{"num_attention_heads": 10, "hidden_act": "relu", "positions": "learned+rope", "qk_norm": false, "tie_word_embeddings": true, "parallel_block": false, "init": "normal", "init_std_up": 0.016, "learning_rate": 0.00663, "batch_tokens": 131072, "max_seq_len": 1024}
MLP neurons of a small language model. Each row is named by its layer, matrix (up: input weights) and neuron, and shows model dimensions 213-425. Each number is 128 + 24 x the weight over its row's rms, rounded and kept within 0 to 255. Numbers have three digits each.
A block is one neuron, or neurons of one layer that tend to fire together. After each block is what it responds to, as a language model described it from the Wikipedia text at the highest values.

L5.up44:085128124094159102100104170125104109130150138124169196128103132143067094124136149134126133130116129097170148106109107131181109120151143089126136138121137142140109123114126102095165150144122168132104123124143144150143087148154094137096118120146111108108138155119130121147157122116152125127148136084126164156136101146147096122145099120082099154131130136120127127137123094153138113134136112129123128122137128137148140127113114140146177149104131111115156152083153162126158152151088139159132156096125104104108169092094133120120119154124114151147162179117106130101119160117140138166130147160118101159095141130123143201146149160141128123142166158
L5.up2516:149140145129095142132099159105127124131080149137137119109133176110091113121118147129115102116121153135167156151145122129143161129164148145139118132135139157165083142135095141100164142122207116153100100106137112149106140083168081127101121110157145130103110101112097132161109099082103112122166138100133146107103133119143139144154161114097128166123114132119147129072133098144164096127140126136118132129145121163160111095087130127180108117151143129150119143142126104126130178132134120165155102148167153129165159109132144093166077136127127063134131133141098117131112147154133088133083073150113129157108164147140099185133163111106135145123141151
Responds to: Predicate after copula. Participles and adjectives completing a predicate right after was/is/were/became, e.g. was renovated, is sunny, was identified, often split mid-word.

L4.up0:118136098090128133139152174090118131120116114107119123127082147120078074104114126092100134116159117150167146114134108119125128145146104152107111164127142145106166108126128140138139119132143134125186073133141124135095130118172120107104095112168149122109131112145137118147128150140116140113129147170103112091153137118097121148133118117094126144102083131127116102124107141078158172114109158121149130099126122100139118138133121081117117144148145098106145119153165092110087155113134125116140117149130113103161113121105112115123110134126144115152139139121132120102109122143141120194090112210122103147103113126132104143139131134087153164102111155
L4.up746:156142115128134152140146184121149116136150119143134135123079123154114143122104151100128129107124143133133148155131126127098145135136133084170105124111155140146133138140134084154158163121185121066129097182109128192137128126146120160136134122129137139115156083101089138104130179142159130077167128118159131152100144109147120169102099119096156090140109154127111116085126107092182125123146115145091105155146090124126133146170138120140132146122143140134131168134156163106145138177108135181124102163136124125112151111137104092128111109096120142139143108151109126122098112102129136159114143134120115104135145126091133167129122134135115110153147139
L4.up1212:143167160128107078086132157109101146099089101128115130139097156117109140074164138098146137084135177130113133160146123135146151123100114127146125129135118144129123096098140127170134145134160127143082095076122159130119149165155156134101134104143077132167113108179120142150151115140114124132156102132190166118077132110131110125137141100134119150194158086161160144094105114112214178086159157107110129157117111092154117145112142127119160148147139133140147170111136133102142158153128152181122159137140131117131128104139129109119130099142143126144134115135146127121126140168121111151134115141114097126133128199140111127150138092103161123104116133
L4.up1679:154137110167087082111152149122114121126128093119095123160141149159119114151152112116133088142125152104104108127145098141102131170147118143082107116145147125128104118128158133134096115110108136127126121109123106107100130138136166107111130130113095105166135125096187105106200141134104121157167160146179138128153150117166085131173148115146169130133116091134135099163135153097131081061125128097144126143144080129096111155178190113159149198107164115145084126127112100145145160154119165153157120151153087141141117120171115164100168129159128096137119109153100140114148078183137119136092113130181132106129130102147107121095166077139079068122153095
Responds to: Predicate after copula. Adjectives, participles and adjective suffixes forming a predicate after is/was/remained/considered or an intensifier, e.g. expensive, tense, popular, child-ish; also "is a" definitions.

L5.up546:080128096138151130106117135155126165108099139129129086159148095158104093111123118150168097147119102113105173136123103108145136141095096113155141139173115129154089071119113129113083123151106098117150117122187134076139174114116107147132129127109104126156139134164114142199173146115105126186114163158115098121137137108148103113104124120109102072078126133104079104098138123122112127100082127117120103124112154130126122107143119116146169137069143163106112130127104151104153162113128146154138122144127157135112132093151079150139131200100132125088185141149075117087162161158166176139085126114123128157111130111115123131113180139091140096124131152
L5.up1104:171128141153138134155085141103151127097111107138162129125140155108154155128128123135119100124140089159174148148118128106142117120149131100155098178144186088145151127084080085116128163176132114170115087141149166124125113167148126139117123168162115122104174106141153120091127086143094145166106075112159115142171158105133138160120096206119097148138140111134159136111108129151173084114094076146128128123111142115105136117098144127121172122122099112134103126137107121098094164132136167125154089125141109128136130093108123137085102106147125137155121118133101138108158126134116132134111172129118085113108119137113121103146095161134134119117123121
Responds to: Career-sequence transitions. Words that begin the next step in a biography's education or career timeline, such as before, after, completed a, his thesis, Bachel(or's).

L4.up1137:139108132146138146128104153114132130128158131152109130094126112163144120187111091184141128168078087145135155117139133109132151113124136138130086182133173132152140127103133152081132123116127093119115140119179167118130093180089139170117128135159123128110136107110132132138084110151166132136128170101158142068144206128079146119106116134133122114129143140123107173109156112119137062144141095168132105123124115134166170127105083130097105108129183144203135141112100090089122104121112146132118161122104105117123124113130121173150122096112136140116120135122131151127123088097123104136141106141117126146175121154069098080147120175126104130062099126
L4.up1462:127146098098176144134109147140159170156169113116133139038160096134141164162128144123157115058106115175127096159129119130106154132141083117109106138150130110142124154053110118110123110132107140160157140112102130128144154124129114137167120153125118124144130139105127121175106144102152122130086139139118103120153128128078129149142132127110101110107148105155129123147111177087156136108140132147118120170166123123130126150100100160106179102081115121141139159143109120135121121126147146128134150117121162112098158077129109094102101116111097130109098156117133144117115158141102134114165130152131092132196128117109100134137150134107112135082135109
L4.up1783:107134125093115104126130150116175151128113144150120105088139115123135160178118140180145099128137064125131122097107129080126169089135088113112098153151162086151122086099106133126142170131126111191156120120120168131152086102142157115099164162096182142111125131166137116145102121125106155083160132143137135116141108138063140096140133187143093110132133131159143150106148150129136123111116120107135107143141123146112144114084138123116135087148126136157112132127133142125117114120136206108131128148094105129130109095138133129116099129183138135124122089115162127117121163132086125140139110105149115113148148108102147135167131143125098117122126132
L4.up2500:134155132135138102151133158116161137125096123123104108097122101082132138165113155189124101128122110169165157138123127093109119120150102154117133152139148091143103097077127121077115126124120104197154136106174137153147151107149104111132114179094129121077144135145154124157147143149124136093169117129152135123122127141093154121119145130128119140141159085126164152064130176111153132114092136092131118150130123140135172147101175113092145164117128100119115136146120132154121143132163206186148087135108079097154123090109109136100115077156133080174128138121106133131141142118126121118150102133101129104148130127097120115158162079107101172110155084
Responds to: Academic affiliation prepositions. Prepositions and words just before a university or degree name in biographies, such as at the, from the, graduated from, Mer(ton) College.

L2.up322:134122138136112167116151153152128117161121114150119121109173098153172134131129132151144091144106116157117114118097100138130154086136144093139133124078133109112108173107126129143163161109121163111131139127147125092135127076154126124170147109129135138124097100115164168096160087126132107123133159109154140175108143140122126117145127127072138115094169138112173100113164124090119139110126145091149168155151135125134057099147101113096101122134091156107145113086126154119145134156102157137146163093164117091117111155110142138124110131094155179110114135144157145115140092132110156146153135152156090127120167159156078090106097136135111125100108107
L2.up351:145134144149116132127112141167121134114083102119124153105085118119103127101147111114119141135125149113092141113140132164112149134129126129103114202100134132133156100095128123137140092086138125116136135122166108132119094116163118133126089114132120159132103128132126159176125120138082126112138074109107137101144167117112145067148164122067130135122115117131109090121169119134130153126084072145158125087128137150142126128144149098120153109110103108118137123116147099124104154137151140126122137109092155153135167115137098120123046118070176087151131113140127127099169163129096134123108152114108137096086128114104149104161121112081115124125108185
L2.up991:097148113126120133131079130107121099143128106147164102128127133085133159123085151143088129093146164120134147143107166135108138158123149114145109158130121129128047116085146142130152124131113130140116095142114128192119136122127121144107130121144145086137127143157068177124147127156126099099154119114133151134121175121129133100098105108130132131139121145127113092140115098105139114106164132134148158157125135143089140181099163128084116114168135152136157108148130100105099118153093149174139107144136149132083164133130148131087085148095160124128109134136073118090090129101109106082127112147139107091116121077129115195137142165152112167151151148
L2.up1260:154097127129123152129093149161151090133130149091102144095120072131138115132091139115091118105175116095110122109088184090075161100104117079127130176133095109126162129144102116108147130102164144140129098147116133148166109170117127120143148143123141114107107138132119099147150116136141176082080111157140114129106154140074106090150143111152142144137145167148050113111171127158136157121139121135124088129148132140180109104148130127094132173129133086124138170144157115086159147170142122141170108151099114125103086113082107097118165125089165186127120087143142126114118135130085140138120142127126142158157167129124124142093119108132096129120111184
L2.up1362:107139157082105116093150133142101112162119063137126138112086107085137122153117144118109101109112114164107144141101120137111159200146113085155128138111094094108139148106160102155139168143155159121092134129136110142112158145131166100125095147115150099116151142127119139141127113134148143144142120162154137129145129104115148125161135106130147151118129167145132134107084138164096155106144150095160116134159138111146150136113138101114070160140070094167125186118174110138105131171079156135137126145173102155091112168137168088081117169123133162108102095116146119106156127125164106125103138143133100094112113106150125138109125089125140120124144159
L2.up2036:141141148059096123113155122171099111134159158122112156113115109100125120134095131089086107123113125133122087118109152141115160147109076090123141193146095124152127125177088134109140097109167135131142110139189096112137099145138129123138131146103155097077110131147099139126118079141141140131118163148156107140119136156079142156134132124107155140148104139134101125120144131149146151111139110120145120100127099155149132101145147135136134157151167136137144098085161048109108130135105116152160092110150089126076081145111119113115075107110144146156152105120132136111113151119082151087088103094144127122107167120130155129082121139134094136104095168
L2.up2181:144139164137117130079148134153145139152095157121116155101147152094109161114116110132091120130101096079147133119127130101153140159142137135152131094090134136145115139123119101168140120138149120105118117142148137150121133155145145178124116104127100108114150148114151121142149182145121118153152107168108124103106123139139127100160111121134173116136149094119103098141129113142106124095100121094129096144135115109162125121140126141155119144116118112140111120116179142131113138132108115118130129169117133097077182149131146106152149105122103132071144124121125172109166131105095131116135133126119137097103149082171144185126155124110110114103110144
L2.up2262:142123156112129149104123142107155110166153116123127098127095110108154134093132128153077116132147137101105141087126180127102170133125111143146126131114106145125121103159156091156157116136110107136173097165162132147165102115140112153088138150117123111074117167121153147110129107140150109114141104113131144179129149144107092144150116109141144096129095124131147134082139124120154155160114149127133127088141117075112140120120121084138109159104171112088152148086139105109105183110155138107182130073159143134128141140122124169145155101148132116126107130119135140144136174106152152134101073138130130105134165100111118160097128147095106130163137114
Responds to: Adjective/participle endings. Final pieces of predicate adjectives and past participles, often after an adverb or is/was, e.g. fashion-able, scandal-ous, sparsely populated, under-recorded.

L2.up115:166124102147178117100108105125126129099143129156176147121149114108137164122109165138162158161168115147143146168119155141077121130169109125166126144133129136130110076137098054117119152144135115158152110145133139142134134139125117119102108168104147125137109108134155121144081109126200141152143141143132130154121131094145143139178153179098137130123135133123175139126096173123157152147091112111092150154162121122139102141098094129128169115136151123128154096073125127122155150144095129079120127152150114137115126098120145148186125086133145146114172155161139136108170151099086155107136117143161130127153137161126125090141088130117135187123110125
L2.up1041:119111120114128081060109176120111144130117163126122148114138139142107115119132111144138133124152091106098110087108109148143109151157125120137115127136157150141097090133133113161139107155121104157109122144124119133171146150131160084075107135125104140128106054120109124110137141152113050128130126106120114141122120154094114150136112116118151108155079152151131142144157131121131090109099140078128148121176124104118146163104147148152158153123137164118154101081123100132109150128144096148128151140115149150143101137115154143078153125180127129162181158087134138119153117104132150111106118134103112137148149090139135169136071163143152132110121115
L2.up1241:083123116141133152149124096120159122113121149121105096134104105100106152185124128118152108128148121096142129168150146117161127148116140103124171114084098146147135117126138139144092106105060139096124124147092053142135129137095134113093120137099158078127124116140106160105123107143153112108133162101118110142167128093127136146110160094122139084151114142135125126113133142095170161113165160164129135127118157087093102164132130132120103091147101158148183130137100150125099101138146106117157144133148109114119089126121122151099138119118157132134140126128166146124096131134162142133100141195145113136167142106167140127184124139101153185156089146
L2.up1262:163125086117135120098135151158157104185126101144148136118152086081139146162148140131177121151158116136111146141139119145143143102184124121112142150161138105118127105135139105093101132100130145132171168155136148148147155123130116122112104160075122121110131124147120115102109176145121173079165149154155168116157127103096115132162135142123082125158105136135125101114145150127138164128150110112127127102128136157158117160108134112143164155127133103149148123119167133131111143136108161171108124135156138120111103100109107154111125148109113122165139056137113152116157145122147162091103097085141117088108132133117143124140152123083134139134156182
L2.up1665:132079086118127088124181142129103142130168108138119087128132122132143176109140124141121141171150091102135114121127111126110126138135099095144136096155101135117081145141078078121116084130133131155115146148120102113154089141128131089106111162163083103134125079122121100160070098143179115151160146131130140185147134142116148166171155170095133093146118162083146076122119156175108131121096119120152147127113200097127081124112172129142171135137098135116141123128130100076117138128159121158130139110144107118097136146133152136150101155158127162126133135121121122123124168104177108136155115125119150088147162089128152118140139153098146106120132074
L2.up1992:161126091120182117085131146135116113127110125133166160153086147102112130157133120143153155111158143076140155104118126129143126136107122124118162144135152145189102133119095124134122158128145165118128119121137145101118139112152169104129130131119114118134131116144126164131159156109168096166128100089160162092139147163120154154142138130070100142155154116114152148155125140130134126161160125115149137121104161119139086133091122114158176122150105118155136140148112150133091147107065161105141140156097111107162116117097121145110160160160078124105131104139153135108107116067111133130134140111147115100136108150113106149180177120082153169117153173
L2.up2150:163127118162152121123142110118125122138129088114153076081144124126152164097131147094101103103180141124132129132071127134124130127127112158134139125152106122146107107102129128084109100135119083127123106158086119149132168163170102137117116133128201162117117146148158116134106142071155148150126133133120149119136140095151140122170116171123104127182183139146114108099137118096156130133097131123150146156076142151083107105119091127132133121149112121085143111141152148127124151180090189089137120101143150130116075128127095157084096149128113137160090130126102100080158119106125096142098157123142120102110138122076122066102136141123115151128086151
L2.up2231:144126153154101149089116150138116115150103082160141103097153127119143104102111117161154096131149161102129103112146164137127190149152149125126126129115148144152135116140073123160123114092069117139121099187121099204130124140101115106130141101124133096109124121143100117136131103120114126142131159147127123089125137165122159101132134156134084153115126145154121153129097142137156132181142131161142173140119121115107093135111078143147126166168154157149095115115174119127094146175150105105122140136123123121133130169141137146157134150166112109141125118094134156097133133135112128152111068121127105155160130125131134097116100159149103138153090154
Responds to: Biographical sequence connectors. Connectors opening the next step in a biographical or career narrative, such as ", and then", "before", "After", "and was", "at the", mostly after a place or date.